MLP neurons of a small language model. Each row is named by its layer, matrix (up: input weights) and neuron, and shows model dimensions 128-255. Each number is 128 + 24 x the weight over its row's rms, rounded and kept within 0 to 255. Numbers have three digits each.
A block is one neuron, or neurons of one layer that tend to fire together. After each block is what it responds to, as a language model described it from the Wikipedia text at the highest values.

L3.up169:125148132141112143095124120121149153180139100132157089079119147106137089118109114094093104151125101076118097159125128147118139139192158121143118139143112122117084153133106129131114142148170146120095118136146127174124128129096135152099123120147123125140125185155093129138086133112137139132126139090108118131160117124160164137167126137115115078109147167113156148137092121117127151170113
L3.up392:100149139145125092131136170128115128115174163141134162129170144113109135096126150141167152158123099158107148118137131134115097120119146141151108104134111117130132134127111124099138156156153127147158149104142089141151136124124146116092133128128129154099101131155072158103148164146114115118123095135156112118088114129127149149130140111142147104149136108146139162121138121122074163119113
L3.up442:159109084162137150140116132136134072145127131155130124184172143119145113172150134129119144119131090137175159113130141065121158166107146112105159142153127124107125135110071076120129122149170073149127088146119142138130098099135095128123176127150186119119094138115089152135103137123172101126140138137165117098113112151086132112127115132147134122112131190126130146137125117127116084205131
L3.up488:116126089159172136147131112138101118114152134122148106150131122159129095112101130096131076132130105069116111104136128123106158087125143121093126147119118167162089152130135139138107112118080091150113172117099133165149115125128177106075112141152085131135164173125157149099083126107145093118113112156121133103154109128072180145106154097113118144101138145164107150155115108137087149164140
L3.up680:094160117174114110135124171150157096136100117129124108157112106096113130120108133137151110167151115136167134116151085141105153136114155140101113130090131085137105179117124124128107135153119123140158109101117106148099146113154093143136095120150147114083084162130104120108108134097103120109087147100132139103106142140083118078160143140125117102101133152124085139130106144111151104158156
L3.up1155:125111121167092152091138126104091121120130133118133162131153108119149175116137129156146098186153158149137109144105065130117162153083172089121125135154109146116096136143132160138137124124174144129115142121118157138138111107100157136141104114106137100141080137193109122129149164105162150151120127118125133146115073118091101119169135130142114114121136147115129144120143112117133145113113
L3.up1192:153151134114143099121121121116129103079113140113128097133113115095081135116141141119109104125166104068150136135138074097155091095102129102114127134157107122092130162114086080130152119126147105093118105142116119109123102121147140162126143159119160129135148157180087118142130136100097124120175145125088174160158112142149168134176117100106134110122148166101128178136177145115138161132142
L3.up1240:118159122156156109170135190119128143099144156154096183146122120078143114138087157157111182131120109132103076114153128134104148142136128095161143175140130136125144129126091142130126117085145139096095122140108141132124120143086104122107145149148099120141096091104081153158121155113123172083123126123112119154159113110117127122187170159124138147124128152121127178127127154135123078127131
Responds to: Work and similar nouns

L10.up150:102134136098137090191141132150109145117146108131108153110132120157173125158112130161163143119098124123158087131101149088146123164096114145095122154156116124148143138119152167103139113101116142119116135132139099132141145117124125165122155117123164145109168089112116090224174129096090165121102087137096127147165101141142089141155087125122123157105148128130128119129132144127113116170127
L10.up311:114163126167136133106178120142100154104115074129098142143123135126163100143072139134122116182103113127154076114151166105125191146065149127105104125166120162146145123151144124178140118133113096132125116133121143135161122127103130140114149164128125053084125147104128088114133123124158113142149138114119154118150162148116156140120129120126103153145105126135120115127110126115162132121140
L10.up786:145126117199144161163142114135096168149132108154114144103144151083177092125104131101141121132103120155131120114118155119138151130098137139118141109086153085126096091117110131124118116110130158116162098134101141128159121135123158123139115144108146106178136143148121121113147102093142166148156138122106150149149156159129101117132116109175139137150133135103098117099161098137127126167157
L10.up954:144175121103110133182149115150130139126119105141122114081111127159141095104155103115159108164158131111099146121070152144158152166096133154133121139069138137140147111128119125131142145120104119146150129126117119141145124135123134132127114134099130117137093120099088141152134157106156118103147094144127144102152139163153167129140109111149115137156098123091133105122144097137105127147126
L10.up1067:141157092148069110099149174133098095121162111150104131145142159116110128181106098140154135158099146115118132132141162097175117157138111161083126162137156087150137129100131146105164117158096106129131139119125168142119147117134099142147156120083135086158140142098107171136146134081147113130140120119113158109158171126114086147128109115113121110113144102124142128119086149140144122111109
L10.up1683:093117130142105110115156163143100140114115111105150135114079116155162140151091112113139134129115088149150121110092162142128142161127131151131086104106150115156150132128095107137141130150104067145127117156119137107167148140150138133162125136111182112097140118117144152120128115095104156088167113122089150108133163136115107156147165122114109145147141088126130108113121146150115116126112
L10.up1783:174120142172072162136155132136088142101151086144116115098099113119140140200108160108157173128143101154120160066123120121118130160131104095081138142107120109139115115126112138110161138154118138125118146168116153127126112128120118145132124133154134119151120157108153108118088105088126099106155135112148112121122154153102151113180125156158111110117121101133151105081115135136145117147137
L10.up1918:122167159132092148151140125133126155168156061132152113106120119136139096135103142168167110114144107127177102144100193132101169140149129189121116107141095139127150158139113122114111119152092107164091140095130147116166181126148133116125116129096152152103117114141122155141133138083109113125158109120096151152169132137159145137192151142140076148154092146096115095118123127121125084133133
Responds to: Digits after separators

L3.up929:094097139139141135135124146164094118138132139126136118109161138134135098104111127098110106146142174136109104131135108102086140121094131138107113147156102095150144120087127116123129142148126064143115154109143097134116142134160172159196148134125153136126105131109146133119089120139091152115127131146102120157098093087112141153157148132137112154130121110119180141124129160149097150117112
L3.up1184:119151140157128166089114134131176080147138147117099132154129138127114128140101101122134152106092179146152147112136175106095160123099117158136149080121133127110062098113102103056097138121169117138102103119117134113121077129130136116152098110126116119117131126084140111135149091106154161113144105155122158151102141138153092157165117134128181111154135140112110131139149124114117119113102
L3.up1198:133112153169112150146124137123138086121146093121134072093142103118129112139068077144117085148143143169089088144127124142159141111134103164138117126142121059152130141151177089058101130161160162142082134136123105112122132118075159143135128112083144147140102120142181121127102166111138115129150073104112093103096107126171156130155114118133123086123134115132130138132102110148149152124130
L3.up1306:171180087105132152092115104153147098122150162115120125154101136160166143118122098140119203108128157165079101140109157107188197112080101132115108100128127159145136108129082153110127144161126122095136104116147101101123136113150151128140173128092154107112159088126132130144117107106119105136140126131094111130132088114130181178097140143131144121139125122100136116119113120179127153123146
L3.up1387:126127086154110178110142139131140104156127137108168140093141114150131129145105087158139141158156148165133171131116152123126189132092091108120131150126102163117103130097128114149124121109069084131132129129152144142134071146105167127142149119143106086151098133166124095154148113110139120167122131141127177116138143073110111096102153089127110148130164129106165135115138146109131076130129
L3.up1408:147158145131131136140141109131131152116162082130145131157103123162136156156105126095117132123176183165107117111115181155130171110154112152144125154176124151102094133169102104138083067153157135130124113162119099156134134098109154141112149135158144106103082084119193087160149087115133148115145106127095152105119123086143144145112103169097131152128154130149131093123137122110125131078121
L3.up1854:117126094133106148142110120106116096144101154134135100104130112138130096133129096148132162124169183124122121139132147101179136155156125096134117122134135145115118098093125122121124142097170212156118114185115128143141124124117146142149153115122153138119082115163147116157137139100117103156112133080131149092070135142159118167162108114149171145117150148130130107121103123128161119095132
L3.up1907:129135156116120177087129181129154152134092102109122094133102121087150106156078089134112157113111174161106112143143103158150162141129118142141116126108153096103145100119131123087110083105081161150078131075132132144121106143087126153155115099124117139094097108127143144104065142126116116099125094134119142122145152109141173126167138144073124116140103133082157116133160121172128132150135
Responds to: Part phrases, name fragments

L10.up749:142172160133117125147160141156116152121125119082107131119132121142136155143084107139121120155161179153124127163132127172105123091102125139123106158118149103155099100081139127150196159134148164103152114087134121189159153133100127153143161148154116151137146100098131170133088142134155120168134082119172130122166120111125119136127094090152102122139133137116129093131122119129163086117099
L10.up808:120114090118130149157145168161119149136099109105109157116104158112160096130051091164108088147122143125156103148091124149121172118073095122122111151145147127160129108104125119140142154131143114103145157162103151138133119093111101109126124108161117112140172123111110107155132184068129135157133113132159097125136147099123145150116139113098120086090136114123137149146105106127115126151119
L10.up1378:109115113150120112127138153096107122090136115133115096134084171106111122145106129145150106135151128095132134133136137113133174155083172125116120165137159118178164121129123138152176153146130136133138080136098128115101121124143136110129109161073139097146137147153159122145125149120138091121150108166148114107170115111058143138109113135082139084129142090129111130144117091096107101132133
L10.up1618:156075107153149179165159144130134113146140121128124068114164132115131133120106133102128117108125114128147105143134119120167123120089100133101103109150133097139120132139197125181174120110128123116149129094144157126173122128087107144122146140188119145116132117137128086134132146120128113131087105111142093110125131131154111138169112119138144102104168165155140130101166061147172117140152
L10.up1798:126074105163111163137168142160108123155182122151129142121179168141106133157090111118165134125107166107142108133139130111101152112136143132143109107129127121153092134129085156155176138114164139165111129130170153132143109116090112112161147131118125133162085105113088150091149142094127103103081171129132115122146106178110133129118121125106112108113108150143123135098162097097125144152124
L10.up1815:148120126109163127127126157084120111125111121135116114115126131140114093093141154076118169149159158090140123137124158158099142130067158173122148159115140125143118113120136125123128144158189132158137119087154112147110145131092131083150135136094162123149117108131092080112109125126155118123117139111127148086094138108152126102131111162145152110123109150121103142146142125104124087107103
L10.up1848:117149106130156127147138145133110146145121110087127116099137125108116121149096070109159119179140141140141138126124124112106147176055122107086114169107109130179155095134160091097180103118118115109167122061076120124113099149099134142139128150125136135154171138100095163156136138135100094090112118097153180104143086118112134126122166141077128092117121140134129155141138083147162123111081
L10.up1899:116117113108171145131153155106112187161096129120134095116157135136158124140117096148131123126139146157149107160110140111169151161125167117088066124155133109170140128128182130119133129118091136099088146052132106169124137155118161151086141122132130124107123124119120122131087108083101102099162093154121106140174131147130116124149102142087135112121114133147099124138156128131114082161127
Responds to: Stats table numeric cells

L4.up1288:135133153124136148159134125090117123102141093124148085164103094131120145079138138153136120114159084125119130070149133092121172163113113131113159126144156135096152159128139106146140129118096141172144092109148091122125125135105142117137112131176161093130158131101094103096097126117113112105148143166106144149134150098150076127106144151084084120136163113116150115103153109121163125130125
Responds to: Wikitable cell contents

L4.up1853:145172158168137111106152152150122128111157125113127149117127090120103134140108179100145164112108132116111167140137154144133143170113180129125109124139129137124101089099129078153158102144121137182142109081111125132143126123096157144141127127125140114143078124091121130170140090128124154108113102156103160127142122107132125115117087121092095128170115154124151145118142138128117135163149
Responds to: Proper-name completions

L4.up582:154149175121132108152139116119075133188157125112127108086158118159114113108130105119122167078135139107154081105125131149131126176150147169140117176113135136131115087136161076149060102152143138108113138143126144173107166105109191123118137110144125136167142107134126133172105173150122121106172107093142101140127144141112129142095122164105114104123140155105080093114113092156150135127124
Responds to: Final digit of numbers

L10.up25:142179139107159111135126110123112130116139098130089166109152113108153121131147131112175142125100146122178140120115115132118091133127081162119109159130136106168093105169085133153150121101136137125134153092107150111148124121107109086113163155111122122153152126109116138107100112112134154128128117129140130122084168125139145133185075088188108115110169160103112112121146156136106164136121
L10.up347:100158185116175141118137136099138125136125103100177134129185176081125105142149161091113171070147157100140118145128105128101108091096136140159097144145128117162115112152103136164108121150145156131131131148142156108151108146134193088129125137105139122122149089106094110149152117114092121121147128130123142173115122126153149137087102133128096135128101166082109132155110110127124171123154
L10.up351:098119119097134109132156121073138108145153119133164148149130170112103125094122165143118117115109155092175098097093131105119136137135089109129087124164106133134094151135143120152091090128140133126112126161127095124121110118116150115131150135118138107131187105160130107124131107143090119139148094152109144105139150084105158106126121121108120134147133173174099134115101095099106117159119
L10.up397:148166130163169112125150122124126106098157111134113107113113148113102131108136166073159163123107166116165148112111095139114140132077109092113122141136130114139157146164136155140150115096173142109117155093091101131153135122088135129081110130129132120153146083126157123153167087121077128126130088139129137137120170076138127121129092117133063151114131182157135123138121111079141140108143
L10.up1099:161107086115105116155145141091072110057149102117115153138200134074147138169108112119124131121172136123151172129111148156109100130116099143134140119097127117116154108120108094118110095138117130133149106147093123094138144109107097115120107153123179068130124118138119135173143153111138128127106131088111163111123150116147173140133075143095144143123121129110109135126115150111106130106155
L10.up1205:168154122139118082124132073115134127117131134113142160123124158131107128094146150116154122148112113101145102109147127118147112161130173175135095144104130100154095130106102114121154100123125161138155149082132150154130120086134182134141119148102105110190161133120098128173128111136105130145112100144122093120114182157135144127202102096167100109126139157097123145122154147143136148122143
L10.up1392:091131168123115140120152105099122177110128138141088108112129133124140129101145158108173081158118162122177118118118122138125129113106102130153161163142150131137143140139150150087184122076150133083141110085143120165132106115131152122104157168143134086102143081128145144129128170153153127138112146152111102134106162109117160143127139102107106151182147127171118127116112103081123130151099
L10.up1668:125170130112131122140142128098133090149102137124134139111140148109131113095155154133101148130162179081115127142120134124066100123116132154109115160140130139146099081102191104092122115163151150069148134122137107173145146102109154140124111123123141050169140128108135142157168136117154151125131140139079162160155124139133135105129124113162122155176121174108128114137145131101156160134147
Responds to: Start of proper names

L4.up1390:097118169111123128142141121139129088136127102121144124169123164117126136098087177088124157157112169109108175146112139135140138119096188149146106112121116132142124117149101108103111135131132171109115173116085151119116138133122103119168177130153126102108117083123109136127144114123130122091121101112129179095095138109159142135127120154112123154143140117103188122148123109106168171158158
Responds to: Mixed token predictions

L3.up269:132138138146137129154118122145128095100094143154131117111148108091135145143165118148148114089165169084090161100127143160105122083118125134114146106098141167140094167123139130118147138072122156120088127137114120181138104163131151103088145133119142145128178159081130098137149152111140117110104179135137156072152150146120092140158133132142144086126110131135134143129130145152108146120113
L3.up459:167114181164117082149129139123127081173091121131129115099115137173150125172151127166154101128138205126096135126144152113092098117124106132121146105119124138121111129107140166142135147101130143178131092109124114093115152139118149152129153131141162128171134158141116109125123090138133157110142133125116162129119121125132095156115071127137126105137117127103128133104140138117121153066147
L3.up700:128126156117113135131124139115116095111112101157074144130139132105135105149157131131127143137162187112128109128114151134167097160097109127124135131121138131174125124135095114115132148119144122128149117096138135104128156163138157125119147120149153118185108106145064117193120123129153150104155152129141164103166136109141094133100138125115124155117136135145148162114140103119127179108178
L3.up717:109107121186092140116130122119112134101133114123146149107124109140156143124111177109083133152121160134128094113148144104084168126092116152162129110142130140100123121121157180140111132105188128133108129147117143142114108136068086152114173133109161165089136105105161109128130105150138128137131119102162167133094127118173102132134116144142093206114111170139158141134103127084130162172123
L3.up955:159097086126087120148134149124088131147147121111119130141101128139078116140157151193137119099183163132120125131109161127102126109074144109140091114126107128148142113122144147125133128120145087126130111136142124120132118148109148171156151152107148134158088118140090134082170107109110174160106111113103140135117113159108154136150122117138125122158133122106118193123103177121091141091117
L3.up1092:147148130157161147076114083139091073110147092133127100131140106121103123137197153131137135090170167102108113133129106146134121129077115149134141151162140158102136121130134116137126141093111103080147131104148099176139112138123113130101120114074153115137131145143140137108163090113148104123133152166112152127165206135107122140099144126145090132106124124105129152137163095160091130114132
L3.up1136:106136133142122102125114081105106110160130196132107162145112116134119114126143166126112187155171172099118104130162172105165123089140129137135130151105134141113127145131134157131081121115139119146130114141125127103125184121102138176126129131113149148164111128132098144126159097091121115130105137135119181137105168112136145158106094133147125157152123108116181163124183167107092120165152
L3.up1332:172106116139164105103137112104093111124180122135140106080141136124111162141155154147067110123170177152138120113125082112119155143125120164126143155159093153108126149132131149124132160135140112110114118132120141118128093168134137126115164131126155133119108140109127150095147124118141165119153151133075135176170164088087065129129103141104085136171124148124140153107118137110126113101149
Responds to: Mid-word "akers" fragment

L3.up180:093138093146101150081134108130161121106149110147170119082137088127098143132107161086123080156114153127185154139119136121130151123137132139105131131107109038112126161142176128096116145166128133127108127105130127155125097147141125126136129120109158103161117105053148129154159108108115100141146111142085126156125116144090118123117115134115125101156128114115119125112082105084130173135123
L3.up519:113128202171114146103130142124120088116113126123139116095142120116114151134118155144121076163124092154123142098108103087152168156096099122110113127124134114154107117087140101142132138140180051137118144138147164123134118146155129141167117122109206107093123145170108125123127142124170124111117163092129149133134102123157120124158106118114118142141155145136142165109156131104138112166127
L3.up845:084113141148120152130117094134134122121137153090104111114152106126107097138115169140120107156134093113087165117099141097108099137135100105112111114103141153159053130128135075132126111112175128107113106146134154113139120139117136114123144126107131105150129144153164132135134175113126124113136114094158134127137104139180114127167094134127177149133128117150127123129112095115128158154130
L3.up1518:135172134075122181134136158136127125130107097131121096098153118077110116151119079192114139101146121098164149120166079107144110143096149134113126125118135102139171110111103112104116142132078102138095125113121138131119128122103078139153129118122175122074140146128069123114115136098116099105129145124118198121126153151153147122152109102093144119104126172070062132118163142117138131170112
L3.up1706:106143122168135128134117164151141141151163136128132086098103130170125133131093120105133122133088178119157122141123104091081134130147131106144103107131116118103118099106120072123138124162118074075107136127130113135137091136120130092168126102134111150107144141102162144118120142163144142162130119115113119137180095143178149126119160121105132145126133114143117146143116171113134183125117
L3.up1712:126140138144106124178111123132121081116131153140137120092170147138132106145114138168115128133121140121183092136099155116149132166141112141119126149107134139132118088121152175146128155107096091133147125105097114088097131155111147129148131109131154151153106130163148138132162147116098124173141121113122162160103140145156110140181101107103131094109091134044124125130124129165160099163130
L3.up1783:129138102100109165195130103135171134127131115122133119124145139079108094156134134159124078119107130110121157110134108138126170142109143119121163118148135081160128084132158110128148126115102140109134139142132134166136121139143146119150129124138124102176100100088166122154148139098119144073143124109143142097088115120138132133180120149115126111116134162128151109123153112110145169115119
L3.up1915:112147124120112167118129189138106091094118124125118147113121145139098148126121134165150112082124108124161121114106059128155090119109109124133147103179143110125149123123107122142141156129140102130099164183133111145137116138142150154105115134127155093100042154091098123115110128104134138106128088098089143153149099146087129133149133127126166151127127152162141146113131134145115153113142
Responds to: Zero pairs inside numbers

L4.up327:152153121156155134124132144103097088139133130077105122127151131108123139110143172095150126132138136115168126161095157124098144139073150124128122164158126076150121112116164137119140155161174109122105078098113140139118128116118159127109126116138138097134098135133130134139101148101103129134117157114076109078138117115121150149120124113107134100112113134115102095133154120110128127129099
Responds to: Post-number table separators

L3.up235:145132118136125117148140149124108113108162157139128132116132116099134116108132110157074128091152114163110078122119105078145161149107131124100136099158130120089157115133140110177131088085109119065103103099155127112125157128108145169113132145142165153078110083139125134155169160109137137123124126133105161130166125128068140130083107098115164126122151151111111109109123117145132164145123
L3.up342:155073104171118119177130130140145117111122114120100110102132126150161162128122123149065171138145152129139129139099131102138154126072156124136116135110148165172127119144145108113158115114162142060159119136114133117139136131097161112148108129136131109163127142137143113192123175097150125155132140125105148108140102108130057099128143106124150177114125071186139149130141131135115124125135
L3.up420:146085114140132152127115157145122172156164185125106101106121092122114128127188158204133108158165144172143153106106110094106159123106127147123139103176133132143127103135130157097128104155149113098106133111131130151151154112095171139110132127125168138105141150137164135125138156144151128109113130152102117115149101114127124124100123149114085135159119062142092134122133143147110148111117
L3.up476:128156082128119175089137112141128134151136124120164134095108149123130122164154085173141130106078123146096161107137114134093148101115093076125111116159116130155104096129160132160112126149116081074143152160124122172126186099132125096098119097186156115116124114106130117148115174113125113125101113166128137127144089117112180117085091140157135133115130076129115105129099146143110130144139
L3.up740:113109151116106102156121181126077125159106126143144110122117130083126122171122090184084139155131148137161118143129109104084132141056141119133119091150136103121119124120146143102138172121111136129099131129152114164126151109139135113146154131125156142065118115113165150133131156131125105111085128125126141117118121123077119163206117105125092146162122093108127093125122098136125101117127
L3.up1420:142123095161124160141126143120148120128146161156130119139124126130131136112171084156081128123139167147135102122114088099111133144118133156135147113137150123095139148148112153118111131175184117135141131134115155136125201115140145143109168126111201156118133096106136116118143159150104112101099125117128166118100116110095071138119153137147119141133122101121084125124087138106127172134069
L3.up1585:118128115134112135104132134135126129191155154129150135139129130105104121164134128137155115146129123108094153100118104144105130161100155124140144165133112123160130117096110178135131162130147120168112100102132138147101129138151135127110101124166185097101093138121134120148122145117159101097150135107109158160078127119142151084125077141139112112138125141129099131131143177126130144167112
L3.up1613:137096108117135138158126177158172101146119143140116111152137119140108137144167137144148147130113103137153105111162115145128162162127156136126119095140110111110079119108139145136134141080103124101122149140128127107147125127127159164122114113171130142131137128132127123132102129128101149172142125114153131111144137159062086129032157120127171147089129108135118094118135133144124061112138
Responds to: Predictable word continuations

L10.up308:138104138128145097184118123137136122147129136149108103105116156135114138144100139126156092110127084087148106138077140133140163164117127109148134100153149100172094147121138127115146153136139122136150092109127140094116138117124137077106159138141164135152121117150189126124156139119122121143116083140109100111095110097070149131151088109095125108105141081131153108151072127122078121137165
L10.up361:069124120132145129131146114079116155133135145110092093081135162105158142093099135127166138159107132083102158125125117120134096115105156142139128144116135121152109129130097150142185098114129117115133100132117105153127146119095107126125182141127133128118131100091139145140116145128133081146108067116135143152120131115121160146093112150067123096153126143155131137131122134050111157141135
L10.up831:106139127156126129128136132086166147163135132137099102089156109100108133099137178119120149119139101092161130129082131113092123130094149156176110149155101111117105146088124109107120159142156113141109086145151110142104120151125138130146150125127114127118125101152101111141145144122129108148076103116139122099129168106130164144179132105102101136129136104122132119137106106137148102130129
L10.up1065:107155126094144113125133158137085124107134111114104119131135128114122139141121120113124172129146086125156161154127174084138124118118111114134140092100097084125141152090110184136113162120139102161151092151145116132149123145109103089097115127126184130124088123135198145139075106155083148148133078075144154167109108120109166148152128148116111115137120139130159134131093105122157075114145
L10.up1517:157147104144136175150161146159125144151129122102122111110152117098169137147126136151174088144138096099177095116121127160178145143109113130127100117114134131144114137101146124136094113134141117100124144106090104157199131114122104138103191134121136122178121118109144171120169141115117100143135115138146120109101122088141115129114108160141124115108144157140131105083133111100141076157122
L10.up1700:124150120116129125169120106126133119132120129164113103109195118097140139118108135118119154108118141091135142117133150139078101177134116166166122132109118127126152125140172128111139092115119136107094095143135121136132103167085117141096152112153158116139138144122115091164122147146159093123155102117117150123115117154137152127101106082116159137105152164134098143119074115118110148112148
L10.up1755:111104174147125117152131114143122094115130122134161073106129109138135116148140124089142152137138147125117146109122136122154150179126105138118136123152095137166112130148128133115116129151139130146141134114101125153137122120102115117121137152099157093177128113137133115178173133146124121126113097110107194156123154114093120146153112132120119140129145126129099117106079106119113127125147
L10.up1894:124103130138144098140132133134127146142110125096070120151133143101088117103087120121146125123128098089135135127110168115124127125129185108142121098111123085087122114094137097088095143179148175135106107114151144107125098104105109096094124147123131111149110095141094099122155134137120125141143120099104103143158161103100127153154141118125144139142147107142155082132056125105138072124179
Responds to: Release and publication venues

L10.up475:147133128105132141122128123131126144145157120141081106120106090104134136116141118053111183125134135129122145122125132128111121141073148160099122141100129134108131125112129120131152117093124168107115110139171127115130123127098077165115111098140121128143132137070133156128140155136164117148139132150124175100132124111152144153134137120185104146152114112098167166138161115085178102152150
L10.up489:123136096158123100125148142148147181164160126154103122088104161087157128114138139079150120137092120124150111115114136130152105117108146128121119114167161076133096116144110116130153137154094179136143126135155164132105178120093104117139137145115122107155147167127066161166137125121121152162124068122129121074113160150145134131174111140142124122129134133106111170130116099111120129171113
L10.up626:156107120110136143112148109126112124135155110159128118077143120113167111109102148139144142139134107110108140144098163127168179119064116099127105129139142119132117112138099127151150139142136120119184088152185139156142092143108124088151119094092127132140153159147137089138099131089129180120135136105124115120177124134122114123152154116113123118129145108105096136114140107168126137172110
L10.up725:142113134133111155141160100136134161143121100137073101117173098139108143151156144105120138164133113104164099067111161135143144150079182149116113112160140114161111080143120105147156141113087138115120117121146132131126122132136130133168114180166156146131115110090123130132126122117165147112129126149093116138154122145138122136134112135125093102169187129109131109110140130149120109148143
L10.up960:148102147113095098113149139125113140099190128152123102061099121134154116133109126134174129114102103108110134101123126152130161136106115096112113144152147126100114132141115133126112122165127166131121144175123164120115165123110140125158145149141137098121126123168140101174115145136090110099138121111121182110149189149114143099144123096123125117140133106079111150042095072129119103137124
L10.up1043:173135112134131132114143121129137129121116115137184139111129146118131144172136139144140197125112133124110150164115140141124088139112117149107072148113063144147114146152115194128126149146115122146101134124139157105157109134115115102107130086098156143140115118101135120140140112094120150072111104118125143138134167124123126116145080157145125139141092153114116130138104150127101111179117
L10.up1431:105106119113143137146141117131117117127161119144119135079129137112110152100083115105150106142099133074138184129119149119189115119119096116103155151096095102135076150140129157125141087165124106107149113129154128121124145144106139128144118159121145137131149140105154114154157131113145158151120093122136141135102137096144134141126111131122108157119165144098127115120139126103108140129147
L10.up1713:144150148105128138140128115164106147135147125125089125073159124162128131097101083139141101134094145118111098110131099125155099134098111140087112124113144111137100132119124149141157161110137148121128071081154157170142131131110120085126135177083122101160122114085110143114094145112137170098136139067104127117111185102166129159087136116135093143147111142086162147134147149126182133120130
Responds to: Word piece after St/st